From a checkpoint of a small transformer trained on Wikipedia.
Size: 10 layers, width 384, vocabulary 2048, 19.3M parameters.
Architecture: rotary positions, biases, untied embeddings, attention and MLP in parallel.
Training: a variant of Adam for these matrices, 377M tokens, 5756 steps.
MLP neurons of a small language model. Each row is named by its layer, matrix (down: output weights) and neuron, and shows model dimensions 128-223. Each number is 50 + 12 x the weight over its row's rms, rounded and kept within 0 to 99.
A block is one neuron, or neurons of one layer that tend to fire together. After each block is what it responds to, as a language model described it from the Wikipedia text at the highest values.

L6.down96:50 41 41 57 43 38 58 52 53 47 58 53 46 60 61 44 56 68 52 52 32 64 59 77 81 57 49 48 52 43 67 45 40 49 56 33 54 39 26 62 36 48 58 35 63 75 43 47 50 44 35 69 35 68 39 49 35 71 27 48 50 35 58 53 65 37 30 35 56 55 53 57 30 46 54 35 50 42 61 56 79 35 61 55 36 54 46 68 58 42 55 46 43 59 38 45
L6.down991:38 50 70 44 28 32 71 41 49 57 31 45 27 59 59 33 35 63 70 67 46 48 43 65 38 73 52 55 71 26 56 44 52 41 39 50 42 76 48 42 60 42 60 46 51 51 18 75 43 62 53 47 76 40 42 36 40 57 39 52 74 46 55 41 51 52 44 65 58 61 61 42 34 50 50 21 63 50 69 45 58 48 54 50 57 69 61 59 66 63 37 31 51 58 37 51
L6.down1393:34 47 57 30 63 49 14 38 38 40 43 32 72 59 56 19 37 36 55 59 52 46 51 62 14 61 44 66 21 40 57 65 46 36 44 43 58 48 45 44 79 54 46 35 40 74 31 58 63 42 40 56 59 68 33 54 34 75 54 31 69 58 68 50 37 50 64 70 37 57 66 55 59 42 46 59 58 59 49 68 63 60 43 56 43 63 40 72 65 65 34 56 68 63 44 75
L6.down1400:47 49 52 20 59 43 54 70 43 60 61 49 63 57 60 29 43 61 37 53 64 55 66 53 54 63 49 65 42 45 59 51 46 48 64 56 58 44 47 33 45 51 52 27 44 43 56 64 44 56 66 50 30 55 54 62 49 37 47 55 77 31 45 50 43 54 53 46 58 47 68 37 62 49 53 55 55 45 44 54 60 39 60 55 53 30 74 55 56 68 67 42 68 65 41 69
Description: Attributive modifier endings

L2.down15:82 38 45 36 56 55 47 36 62 40 55 41 51 58 66 61 42 41 42 53 56 69 35 52 60 67 31 47 42 36 52 60 62 68 60 74 68 72 64 36 41 67 51 43 52 46 40 64 52 56 47 55 41 46 56 64 56 49 40 66 59 55 33 64 57 55 48 50 50 66 45 44 59 59 74 52 35 59 55 44 43 35 64 49 56 44 54 48 32 36 40 59 50 41 54 53
L2.down114:51 45 57 68 48 45 61 79 62 51 60 54 35 44 43 67 39 60 49 67 40 30 52 68 52 60 35 46 30 34 48 53 61 45 26 53 56 49 46 42 59 50 47 59 68 46 48 58 52 74 35 55 67 52 29 64 49 39 46 65 54 68 44 55 64 24 56 59 47 54 55 41 62 29 35 35 58 41 26 74 73 52 22 66 53 54 70 51 38 42 44 38 61 47 39 52
L2.down226:60 51 57 59 54 52 40 33 44 38 54 40 27 71 71 32 44 48 28 30 41 55 35 46 73 35 50 54 47 43 45 55 58 59 38 60 58 51 59 67 32 43 40 52 69 46 32 68 41 59 58 56 48 53 65 75 70 53 59 38 75 44 32 31 55 48 44 62 58 46 41 48 58 62 55 42 24 64 56 69 57 33 79 24 60 55 36 67 45 19 49 43 55 37 57 43
L2.down342:69 46 38 67 46 55 21 51 42 47 38 38 47 63 43 54 64 50 57 34 38 44 36 62 45 46 53 34 53 32 65 31 21 52 50 78 64 40 69 65 56 47 36 61 54 64 51 52 78 61 58 42 46 81 43 38 71 55 35 84 31 70 45 43 57 53 46 67 49 59 37 51 57 40 57 39 47 72 39 64 51 28 38 60 32 47 60 45 30 66 45 47 44 83 39 81
L2.down445:50 68 51 50 38 42 38 36 43 53 30 51 25 35 55 55 56 41 50 31 61 42 44 48 49 36 40 65 62 52 59 46 39 57 61 57 48 40 52 74 61 77 62 46 49 54 76 63 59 69 52 62 54 39 27 52 56 30 49 28 66 51 65 39 53 56 74 57 34 63 56 21 38 32 48 39 44 51 40 44 45 49 46 43 50 52 55 47 58 52 37 61 54 41 44 62
L2.down468:48 49 31 23 58 30 36 31 47 34 46 55 33 42 57 46 24 61 65 47 36 49 45 51 72 40 57 36 29 37 44 27 51 75 35 64 53 39 51 67 38 53 41 63 42 39 63 55 49 45 56 64 54 36 32 58 60 38 51 63 51 63 47 53 58 50 38 55 54 60 55 58 45 72 41 51 55 53 64 51 52 49 57 68 52 48 28 44 68 52 23 38 29 71 47 39
L2.down867:43 42 45 53 51 49 47 55 34 38 27 41 62 41 33 55 57 55 60 53 26 40 41 53 51 36 62 37 36 62 43 61 27 43 56 40 47 33 63 71 59 44 57 50 46 62 41 65 29 49 51 56 33 47 65 30 62 57 56 52 49 56 64 63 52 42 32 38 34 41 30 41 68 42 69 54 40 68 52 58 39 34 60 28 55 81 37 63 75 38 36 43 50 63 60 51
L2.down1295:62 50 51 49 63 62 60 23 49 54 47 39 42 53 56 52 60 51 48 35 40 53 76 29 70 59 44 27 34 54 34 71 39 52 66 49 76 64 43 41 47 76 18 41 46 45 55 48 32 57 46 44 48 50 34 61 41 48 77 72 37 56 65 45 51 45 46 62 71 49 66 48 76 57 53 44 61 54 54 54 30 41 53 39 38 35 51 61 45 61 49 44 72 38 44 52
Description: Song references, word completions

L5.down131:49 62 64 52 49 46 58 41 47 50 53 42 43 29 44 53 34 53 51 47 28 58 50 46 57 51 54 66 64 54 30 67 47 39 66 42 53 61 49 44 60 38 64 53 63 64 55 55 34 51 28 56 41 69 47 36 58 26 46 50 77 35 51 57 74 31 23 41 36 68 56 50 64 53 58 65 58 66 52 35 44 42 46 79 35 28 65 60 37 52 43 51 50 66 37 62
L5.down1361:54 74 29 45 67 57 65 40 43 23 30 59 56 33 55 54 50 29 66 64 48 81 42 40 47 58 46 63 53 43 54 49 56 48 64 60 75 52 58 45 36 63 40 47 56 70 63 38 40 23 64 35 67 54 46 52 37 41 51 54 77 39 57 43 64 41 62 35 32 41 60 74 59 50 45 68 42 43 51 52 61 42 36 54 30 60 50 71 54 41 42 45 53 55 67 29
Description: Noun right after "the"

L6.down37:45 59 43 70 42 50 47 32 32 41 50 66 28 52 78 33 54 43 37 29 35 72 41 56 40 45 47 56 32 53 51 53 55 51 41 66 50 50 26 53 25 26 57 55 57 45 52 55 79 37 64 40 62 60 63 63 44 49 39 69 73 53 47 39 65 54 60 50 44 70 57 47 29 26 54 62 54 52 36 57 50 40 37 57 59 49 59 39 52 49 43 28 39 46 46 42
L6.down89:71 36 39 57 43 45 50 66 57 42 37 75 49 61 45 37 46 46 45 58 67 63 72 51 67 40 46 60 40 45 61 51 58 49 36 45 28 36 47 54 43 50 52 45 56 53 47 29 46 59 50 39 67 46 71 48 69 57 52 53 56 31 29 51 70 47 35 59 31 62 39 46 45 49 20 54 62 38 62 42 59 48 52 42 29 51 54 69 50 61 67 28 56 60 69 35
L6.down813:63 63 73 59 53 59 59 38 56 54 28 42 62 57 39 27 51 39 63 38 79 48 37 55 64 52 43 54 51 43 57 40 67 56 64 54 53 52 53 45 30 47 41 38 65 35 53 55 48 62 51 57 65 70 38 55 60 49 41 47 52 38 33 49 50 47 31 41 32 61 51 38 33 53 48 47 36 62 49 80 40 52 49 66 54 55 64 70 50 61 61 58 32 72 50 53
L6.down1074:71 52 34 27 47 51 55 37 40 48 35 38 62 72 56 56 73 60 61 72 62 54 50 61 60 51 37 57 48 30 48 40 54 63 30 36 46 39 61 38 45 56 40 74 58 62 46 70 35 46 54 53 50 44 41 42 60 55 46 62 59 54 53 46 57 44 37 44 52 62 33 51 57 75 69 39 43 36 60 64 35 49 59 68 31 42 35 60 61 55 46 49 50 56 62 49
Description: Mid-word fragment tokens

L2.down58:44 41 35 55 48 47 46 45 67 59 44 56 51 27 47 37 60 54 39 60 51 56 64 43 29 55 98 63 73 64 39 54 58 31 65 22 68 62 41 54 31 47 52 54 37 45 57 38 45 42 37 55 53 30 54 64 31 60 26 39 43 21 41 41 69 38 41 42 43 39 53 46 39 56 47 54 60 37 33 50 42 53 56 51 54 35 28 57 46 55 55 51 59 55 46 53
L2.down335:54 38 46 54 45 63 45 41 61 41 34 81 37 42 55 57 64 63 26 62 48 61 41 53 58 58 50 13 35 58 55 63 54 56 47 50 51 57 47 72 47 23 60 64 32 54 59 50 42 52 57 59 58 46 37 49 63 61 63 53 46 53 50 52 54 47 44 43 49 45 41 53 20 67 47 29 41 48 26 67 46 48 48 50 62 54 47 70 57 50 41 60 39 35 58 30
L2.down431:51 37 52 47 66 33 50 57 36 43 53 53 64 46 80 54 43 41 45 45 51 53 44 33 57 44 43 54 31 28 63 70 50 53 60 55 26 30 38 51 57 48 28 56 12 64 65 51 57 41 48 28 55 44 48 50 44 41 70 65 48 46 58 61 49 39 35 51 44 61 48 70 42 42 63 71 69 48 44 52 48 51 49 55 61 55 40 45 40 50 54 34 42 67 61 41
L2.down494:49 62 39 32 48 42 51 55 25 72 58 29 56 53 53 52 58 61 58 46 56 54 38 37 37 46 55 49 36 29 67 79 47 25 52 28 53 60 47 41 52 33 44 42 53 38 54 50 35 58 44 30 55 49 44 62 47 32 29 37 64 56 48 32 47 63 71 52 55 25 40 61 56 47 40 34 47 49 55 57 57 49 49 53 19 69 40 59 52 48 46 73 75 41 59 39
L2.down959:52 48 38 77 49 63 73 66 50 45 62 60 39 44 42 58 66 47 39 48 48 54 47 58 69 61 43 45 62 48 45 46 53 41 55 50 48 48 36 45 38 46 57 47 56 65 38 32 60 45 55 31 34 52 60 63 60 57 76 43 58 62 44 63 58 41 39 50 58 57 50 57 41 14 61 34 62 48 46 80 44 52 47 37 59 80 62 51 52 50 57 41 53 49 46 54
L2.down1051:59 56 32 36 61 57 48 51 47 71 25 44 44 51 77 55 46 36 56 52 43 53 30 48 57 61 63 34 70 70 55 63 53 48 64 54 54 61 56 50 50 43 42 35 66 62 66 42 59 49 18 34 39 43 47 35 46 77 50 42 50 62 65 56 70 52 47 33 53 39 32 64 46 51 35 54 56 65 60 46 55 65 55 46 46 64 49 59 48 40 37 61 44 59 38 63
L2.down1378:47 54 43 26 44 49 44 51 37 67 67 50 44 60 73 22 33 54 51 70 60 46 40 44 40 43 53 48 62 37 31 56 39 72 73 54 61 54 42 64 36 41 78 53 56 40 60 62 53 39 46 45 59 49 58 52 36 47 69 59 42 64 54 34 40 21 38 46 48 39 44 41 58 36 43 45 46 69 35 50 47 52 47 61 40 60 62 18 40 50 77 33 34 50 45 57
L2.down1450:40 54 65 20 63 66 39 58 61 58 39 55 60 41 75 68 50 36 50 69 36 58 46 34 39 58 47 73 56 50 50 49 52 70 54 45 54 51 55 36 61 53 51 46 32 65 49 37 53 28 41 53 54 53 34 54 37 71 36 46 68 37 74 51 71 60 26 52 61 66 41 59 42 50 42 47 37 52 57 56 54 30 48 44 53 50 28 36 26 41 55 68 35 58 48 26
Description: Mid-word subword pieces

L5.down1019:44 57 57 39 18 54 56 45 86 25 30 37 44 62 52 47 46 67 69 29 51 43 65 46 52 41 50 44 43 38 64 49 53 59 32 51 51 46 54 71 53 54 41 67 36 30 56 59 48 62 39 68 47 41 57 52 41 48 34 54 49 44 52 44 27 47 40 44 48 40 40 38 46 40 46 44 37 54 46 52 57 43 74 51 48 53 63 54 67 48 47 33 44 55 58 36
L5.down1105:65 60 47 54 55 52 63 41 37 64 16 43 73 42 88 29 38 51 63 47 51 48 44 56 44 18 80 36 34 63 49 57 53 55 71 39 40 46 42 37 42 40 68 53 43 48 42 53 45 37 59 62 55 49 54 32 44 29 42 42 51 69 58 33 34 47 52 42 64 80 55 56 53 60 67 52 32 31 48 62 63 61 33 44 49 43 41 62 74 57 28 34 49 54 46 61
Description: Heading word completions

L2.down49:40 53 60 48 50 59 72 55 36 36 29 37 47 57 58 40 47 36 64 56 68 48 41 38 60 32 34 57 25 48 66 78 45 48 40 49 38 67 59 52 62 42 32 45 44 38 59 57 33 38 36 37 59 43 45 43 43 29 65 65 59 41 68 47 38 64 50 55 64 50 38 57 80 40 49 52 73 48 43 41 61 47 41 61 45 57 51 35 77 41 37 37 55 66 59 40
L2.down300:59 34 45 39 54 57 32 43 22 65 59 50 42 68 45 23 71 76 64 56 43 57 41 68 30 52 46 53 66 43 45 49 58 30 53 50 42 39 63 66 46 49 59 50 68 64 40 57 71 75 59 44 52 44 55 63 65 43 61 54 59 73 55 56 52 73 30 69 40 33 64 42 36 32 39 47 59 53 51 66 54 48 58 53 41 60 58 27 32 58 63 53 59 53 49 28
L2.down328:35 67 47 53 44 70 54 63 54 47 62 49 59 58 46 38 49 43 33 60 51 63 34 32 41 34 44 55 54 38 46 43 73 57 49 55 30 28 43 55 35 54 52 50 35 70 52 52 47 49 30 54 61 56 56 48 48 38 60 46 46 48 66 60 55 56 48 63 51 63 46 59 59 55 46 55 52 51 60 53 56 32 30 39 58 36 32 34 55 52 57 47 42 42 36 43
L2.down410:53 44 61 54 58 43 41 42 45 42 39 63 32 34 68 58 42 55 26 79 37 49 45 53 51 48 56 25 41 66 47 57 55 60 41 44 52 63 35 71 51 23 61 45 34 69 69 63 46 44 62 60 61 57 42 48 60 60 62 60 56 48 56 52 48 53 53 44 58 78 26 47 34 64 46 52 39 58 38 75 56 38 52 50 60 63 72 50 57 48 41 53 30 46 86 46
L2.down450:68 49 54 45 51 59 19 41 36 56 53 52 42 59 36 47 47 65 51 33 51 52 47 74 30 70 54 60 39 61 42 41 42 38 88 60 50 70 46 63 68 41 54 38 66 51 43 43 47 77 70 48 30 51 57 59 49 66 64 64 63 66 44 36 48 46 63 52 35 55 50 53 60 36 40 61 70 57 59 71 62 54 68 59 45 32 54 48 49 61 51 31 60 54 24 40
L2.down457:49 27 49 57 52 50 35 45 44 58 52 73 59 50 30 35 35 53 31 34 45 34 74 76 46 76 38 75 56 47 45 29 64 38 73 49 37 40 63 58 56 69 42 64 38 55 66 55 19 67 51 46 57 44 45 54 49 51 46 40 62 35 38 51 38 51 60 40 76 41 55 62 34 39 50 73 53 45 49 57 71 48 32 54 73 60 56 64 51 60 58 48 61 53 66 45
L2.down558:64 49 27 58 80 48 59 54 45 61 41 55 41 55 40 45 37 70 52 72 49 40 36 27 51 31 61 53 43 57 44 43 37 58 78 45 48 44 31 56 42 33 68 31 52 48 42 52 59 63 54 32 54 39 32 32 39 81 45 53 53 34 53 57 31 67 30 46 47 53 41 32 40 52 28 67 26 49 65 29 51 66 41 43 37 45 53 46 37 28 34 34 59 59 59 58
L2.down584:58 33 59 65 62 62 52 54 65 60 47 74 45 65 38 60 60 57 43 55 45 32 68 61 58 40 21 53 68 39 50 67 62 63 49 68 56 71 53 64 51 21 48 26 29 49 54 40 70 62 54 61 26 42 57 42 54 52 65 71 57 39 38 51 52 62 55 41 39 51 47 66 46 64 54 39 44 58 59 54 50 62 36 38 43 67 46 46 53 52 40 30 46 55 48 46
Description: Compass direction north

L2.down82:67 46 31 36 38 55 56 59 32 40 59 77 37 42 42 40 65 44 41 67 41 67 72 30 57 35 44 61 55 39 42 42 39 56 42 41 39 62 43 44 70 51 59 47 46 59 59 34 33 80 59 58 62 42 46 46 47 29 58 50 75 58 38 37 47 58 54 68 47 41 43 52 28 37 35 51 34 47 48 29 37 54 64 57 26 50 62 57 48 60 73 52 54 57 46 35
L2.down237:41 53 46 58 43 49 49 50 39 56 70 50 36 56 55 50 73 51 73 40 55 31 51 46 41 62 37 53 30 31 53 33 48 61 46 45 39 55 38 46 69 64 56 41 24 51 54 39 57 36 60 53 53 40 48 56 47 64 33 35 24 42 42 42 57 55 56 51 52 25 36 65 50 40 58 56 66 64 45 78 39 50 67 39 46 38 67 51 54 30 73 45 55 45 48 62
L2.down285:38 60 59 33 47 51 55 54 60 34 41 60 31 49 31 45 51 53 50 48 56 65 62 48 47 45 52 60 27 53 34 50 65 46 58 44 53 57 38 08 63 35 50 48 49 42 42 77 29 60 52 45 51 48 62 45 69 72 43 32 46 60 30 54 22 62 47 57 31 30 44 51 34 47 49 33 40 49 55 63 54 51 62 46 42 55 61 57 58 54 41 50 47 62 59 71
L2.down413:68 47 61 43 40 56 49 66 51 28 46 70 35 62 54 32 32 60 57 24 62 64 53 51 63 38 29 49 37 61 78 67 59 56 51 49 28 54 47 46 50 32 59 60 60 64 36 43 55 74 54 63 49 33 28 42 71 45 37 49 56 38 57 56 34 36 57 53 46 30 40 36 45 44 33 71 46 27 64 36 49 53 79 68 32 51 53 45 74 57 50 46 58 48 44 56
L2.down686:34 37 47 39 30 53 36 77 64 39 61 51 48 40 38 33 59 42 58 60 61 46 49 44 41 52 38 63 51 42 47 44 77 49 44 61 32 36 31 45 63 41 52 74 30 32 77 54 48 57 39 24 52 25 49 50 56 21 64 38 45 48 49 34 67 46 62 56 45 54 41 46 67 38 31 49 40 76 64 65 60 46 35 39 64 53 59 56 57 50 30 71 64 49 60 37
L2.down1030:57 58 70 40 51 46 38 45 52 45 47 69 38 32 51 54 38 53 39 60 55 48 40 55 27 49 66 43 55 62 29 63 43 65 47 41 55 48 44 49 53 30 46 36 54 77 51 37 46 41 42 46 55 60 36 65 60 57 35 53 53 71 59 69 27 45 61 47 65 43 42 43 64 59 37 29 60 69 47 43 49 57 62 49 62 79 62 27 41 55 51 37 33 48 26 57
L2.down1288:33 45 59 42 47 41 66 48 50 43 63 51 46 50 53 57 53 57 41 49 67 46 53 62 59 59 58 52 60 44 58 67 46 42 39 40 39 46 23 43 46 44 53 45 68 50 42 43 49 50 63 46 67 53 62 57 46 70 63 28 49 48 53 20 56 29 57 57 69 46 57 41 38 50 42 53 56 54 60 63 51 56 36 50 66 19 57 60 31 57 48 52 38 60 53 48
L2.down1344:48 36 47 34 42 67 43 63 46 62 40 68 43 56 64 45 49 72 44 49 41 31 43 34 42 37 51 53 32 22 44 47 45 51 77 32 72 53 46 12 66 50 51 67 73 53 61 56 43 59 53 28 64 38 52 46 45 59 67 83 49 43 54 55 34 51 36 43 52 71 46 52 46 56 42 51 43 49 61 26 38 53 52 64 54 67 21 37 43 36 67 21 30 64 58 61
Description: Mid-word pieces, "let"

L6.down41:57 54 53 32 59 63 71 43 55 77 50 61 56 64 52 54 60 52 58 47 53 41 67 28 44 60 32 45 50 47 55 49 54 49 67 79 74 51 61 71 51 22 61 53 46 11 55 37 69 57 27 58 39 50 56 63 34 59 44 44 45 46 73 48 66 73 27 45 36 60 41 39 50 63 43 43 35 24 60 59 50 66 40 39 77 64 69 42 64 36 51 45 61 66 66 50
L6.down81:45 61 35 32 51 40 53 55 51 51 61 56 64 39 70 51 54 33 40 62 48 26 55 53 46 38 75 43 51 53 29 66 58 51 59 47 60 59 60 51 30 40 78 40 47 56 73 46 46 39 57 51 33 39 57 55 57 32 44 83 47 28 55 52 36 50 45 73 36 68 50 68 46 34 43 48 61 45 48 56 54 49 44 50 52 55 56 44 55 73 59 58 39 45 53 48
L6.down654:44 62 52 49 61 48 50 67 59 25 71 42 54 39 81 47 35 52 65 39 37 48 46 64 63 43 57 82 58 62 37 52 42 63 59 53 49 57 39 72 41 82 25 51 28 54 71 59 58 60 65 28 38 14 40 69 40 56 55 50 40 38 36 40 49 69 44 48 44 52 41 49 65 51 45 62 47 34 46 56 27 43 61 54 59 55 44 55 46 48 52 33 45 72 45 30
L6.down771:21 59 38 35 58 53 32 56 63 45 58 55 60 27 45 47 41 69 61 25 53 56 21 59 56 44 50 62 49 30 43 67 30 57 62 52 49 56 48 67 40 51 55 29 37 26 46 74 58 46 49 73 50 34 41 49 58 39 49 51 35 44 47 53 82 67 60 63 50 59 49 46 49 54 55 60 42 54 44 49 40 55 47 54 45 50 30 40 57 75 57 72 67 57 54 77
Description: Sports event name endings

L6.down636:60 51 36 42 40 60 52 44 59 50 55 45 71 62 45 46 52 49 83 49 46 54 22 31 34 60 68 48 51 41 49 38 65 39 42 47 37 82 45 59 40 38 65 63 43 23 56 26 54 67 53 37 55 41 27 45 40 64 50 51 33 38 49 36 56 43 53 36 44 83 63 50 19 65 52 24 59 41 49 41 42 44 64 62 25 58 48 47 40 39 48 27 40 49 46 51
L6.down818:46 50 35 41 54 49 47 61 70 41 65 78 62 77 59 50 40 30 42 47 70 57 39 49 55 45 41 51 44 62 49 40 87 62 36 48 32 44 65 43 51 34 60 40 43 56 53 37 49 61 38 48 41 66 60 23 67 47 54 34 52 48 29 51 59 51 39 55 64 39 47 61 53 36 31 51 41 45 60 50 59 46 53 56 68 56 53 44 40 60 46 52 50 49 32 54
L6.down1259:38 53 48 39 41 34 45 60 55 61 41 71 64 53 48 27 47 40 45 58 39 41 24 52 53 44 55 43 56 46 45 36 63 78 51 41 50 47 47 70 54 50 38 55 36 46 40 79 45 38 47 64 48 43 58 54 50 21 55 53 56 38 56 43 45 51 63 32 66 58 68 37 57 42 64 42 69 63 70 39 66 57 53 55 67 44 66 54 61 56 58 51 56 42 42 53
L6.down1281:53 36 57 58 48 60 57 35 47 47 55 60 68 73 49 45 56 35 62 60 58 42 38 29 51 51 60 42 39 57 49 46 65 41 40 37 32 50 55 57 44 54 48 65 57 53 50 63 52 76 43 54 29 62 53 44 44 31 65 39 61 45 56 44 40 53 60 48 68 60 49 44 35 38 52 43 46 54 55 66 36 68 53 62 52 32 37 73 37 44 74 68 33 30 52 23
Description: Mid-word stem completion

L5.down90:57 40 53 32 53 39 51 40 48 64 51 59 72 49 65 61 49 33 45 53 69 67 41 46 55 55 39 48 40 47 40 44 65 58 37 60 43 48 23 22 67 47 31 59 61 38 57 56 36 42 67 46 58 64 61 48 59 34 60 42 60 52 20 76 58 38 44 52 61 46 57 35 64 49 52 60 47 47 51 53 68 70 37 49 59 64 50 50 41 31 53 48 54 60 60 53
L5.down472:45 51 51 53 36 62 46 46 58 32 45 64 45 59 66 43 63 60 51 52 45 48 58 20 30 53 32 53 51 50 49 47 46 53 86 51 38 58 44 38 49 63 32 45 37 76 58 64 51 39 44 60 51 46 40 57 62 42 43 44 47 54 43 53 55 52 49 57 58 80 35 61 52 59 49 41 42 53 50 50 51 52 66 41 51 32 36 47 66 39 60 46 44 61 43 33
Description: Country and place names